config.toml
n_kv_head = 8
vocab_size = 2048
rope_base = 10000.0
rope_fraction = 1.0
qk_norm = false
attn_scale = 0.177
init = "trunc"
init_std_down = 0.00169
beta1 = 0.95
weight_decay = 0.24
warmup_steps = 435
batch_tokens = [32768, 65536, 98304]
steps = 7853
MLP neurons of a small language model. Each row is named by its layer, matrix (up: input weights) and neuron, and shows model dimensions 128-319. Each number is 128 + 32 x the weight over its row's rms, rounded and kept within 0 to 255. Numbers have three digits each.
After each neuron's rows, "fires in" lists the words (lower case) most often at its 100 highest values on Wikipedia text that the model never trained on.

L3.up848:144059088122145120133170138179128097126139078181077081120070146138158118116135128120082113144140204120120162141108187128128140148126131151161129137113084160093081126206079125243118112090157102076124110169122133093065126184139131136152168134133175113091081133160154108105083108088075148109118121135129094170132047141111111109110087134160194116107151076125154117097086106064156153089124143134117090075130105122109149132115132137126165156137143134118090114143170109106147111117129182118128140153115113167140115128182125102117100115134132159089176102099136093118145121146189140094
fires in: "for", "hindu", "girl", "buddhist", "goddard", "willd"

L3.up655:136167108119133166162131157114159093095098180157139119180094100161146134079118099159185126170101157102142182145076118129094088141194154100181153123155174145118097102098191117151145145094130167094104148211210142152027127150159074157090106136125153144175143106155111113149072119119124110100066094167131134139146109141131136159100166118133078185152114079100104062126192106142150141118107113135151153133127063154095152103139139149100126069129124090103128141122153133201112043163082135122140120095168087150166128099089133079180118112103138152059129141153107102139061145089102099221
fires in: "has", "have", "while", "commercial", "eight", "included"

L6.up134:183065132097081127130168147147134109138182142150166173128094122134070156153115116124142085187086152127126173161156087119128176112157097144128204107130171102154133137115081183128139141111111103119089156163114104132158127111113091139106100120036133092128149118174192144093145114116151141092159129147124117092151126137118145104119140162158149096144130064084162125170102139126110135167147143125095149115146152100106105125149092104068073171077103092079141138121113122146180131103139123123111086116150087075122124210131132114070094156169115193071082085089087109122137069104147166137
fires in: "as", "to", "though", "would", "could", "still"

L3.up135:172122072096114104145187118133135112092078156204176125121146123147123121135138122167149120134188120095146105115100157151136135106143114174128123125154173137119110186118113167113135134112098105175100127186148141137118163112153133136093126133185128112083098076160190124126159101074116097123151091156149159142086117119144093123142091100136158066139180085078116162156227133078145087171165100153176117143108140164130154131113170102122169130122154165108160152163126222140128120100119133159139124086139169138056189155226185110184092165118154161118128136170123161151106135165122110151
fires in: "w", "also", "climate", "lack", "while"

L6.up839:112158162138145109151153137116151101095097096100119128133134110183109144083132109075106100192190129098168137102131124128112094166100138139170104137122170134129104128103101051144153097128120161090090216146191236135143142124167135122103133132111151092151141170169135138138095098135105130134114086156078154137121127093108162138079176118099133073096165131210178044067059152062131134135102102106062127182112117094121087144141040169179161174159094100172128142095132181199080146126098097154140120180146112114134113168139115137152160203120168136149149112145107120137127123179097103119
fires in: "cup", "festival", "award", "guns", "awards"

L3.up744:148127038108189126059135092102153123113154189140108098094159155110163121141115062015132109154116170092089109119067132151126161137158101134151115128133082125128143183123068126128143097114109057098089155149173051126143134172150172166135086135107158162131090070158172141138084095148085137089107099183156173149125121167108104162203110139146138110171114176116171092133181135159137119086132152114145143139095181129127074132097105116125089085161124180132091118116143114063132162118111178154139138078166081126117146141114128120120119129133166140154098114060099112111121154134132128086
fires in: "17", "44", "16", "field", "centre"

L3.up6:106108091125095087096114108217179114086047132131174102105099136069140130122142112187086167082127149137059103060147112152048137131062118120106128143153134126081141235183142125126161163127139135134045132137141108144111130106138094191133137144096124087165140094099112121138114125086086151160133072107178143111154130131136103089169147119197131053122159142107110091088099120088146108139138121132107179098137152147129152127076113141085122120134131131128142140127133118142099144110139144071123104042161131152153143131110114072129101136120132090181132101163091155134104154092125117152
fires in: "not", "is", "was", "mother"

L3.up74:069131131099093134164159108137144162067123118178153129112112140144078132133117118189160124132129159169145121146109120127156073121174099083081122160067115146190183110145116087101100159095123091135100070101124076169159123076173139139124073129127105141170118153144116137145190154160138107130109109138185146103120173090164145166141109108139193135127203155156138164088160148088116133146100152107108137172095096156109114110127186133164125148156060131088075172164126088181144172108116144124109155095120149114090108158153116117124113159108076195125187174127097147118122185124123134142
fires in: "a", "italy", "italian"

L17.up470:065152181117124139125179198145121178097137118117114120126160098145141131127153121081098155111127147090109123115146066150161138128091117116123121118105122207138142113172106117140115102160099079134149148103035114126098083144147061124070115093207084099140138149151139041170131107075085138116156126182079103166085155148082174104149074204134122124146187127132102109154173106143168081145095129174155089195156094111139130144112164168127108077075099117138158154156136086112118133074133151119137122167175128072149165102134143213095122108112084125138071122079155137161159093180130176100
fires in: "to", "can", "has", "have", "a"

L3.up257:177172137122142104161211161080113175167132103101088154114104134084092156106112114125162151142126066112105124161129146161120126109074084158117130096154133155164117157092162163081130112129147099131063128047135111137079101128057128079124145127064126120079152115078080133131154123092184174133143173133140146198145158172092148100113145129107123051098097143127106117158153126122117146143142106151119154143130080105120177102075143134144128167104148098119156099158128168101143191068161115169202152124105105110143103073187117145131114152111152099180159154096136175139155119130120122137
fires in: "first", "final", "second", "last", "finally"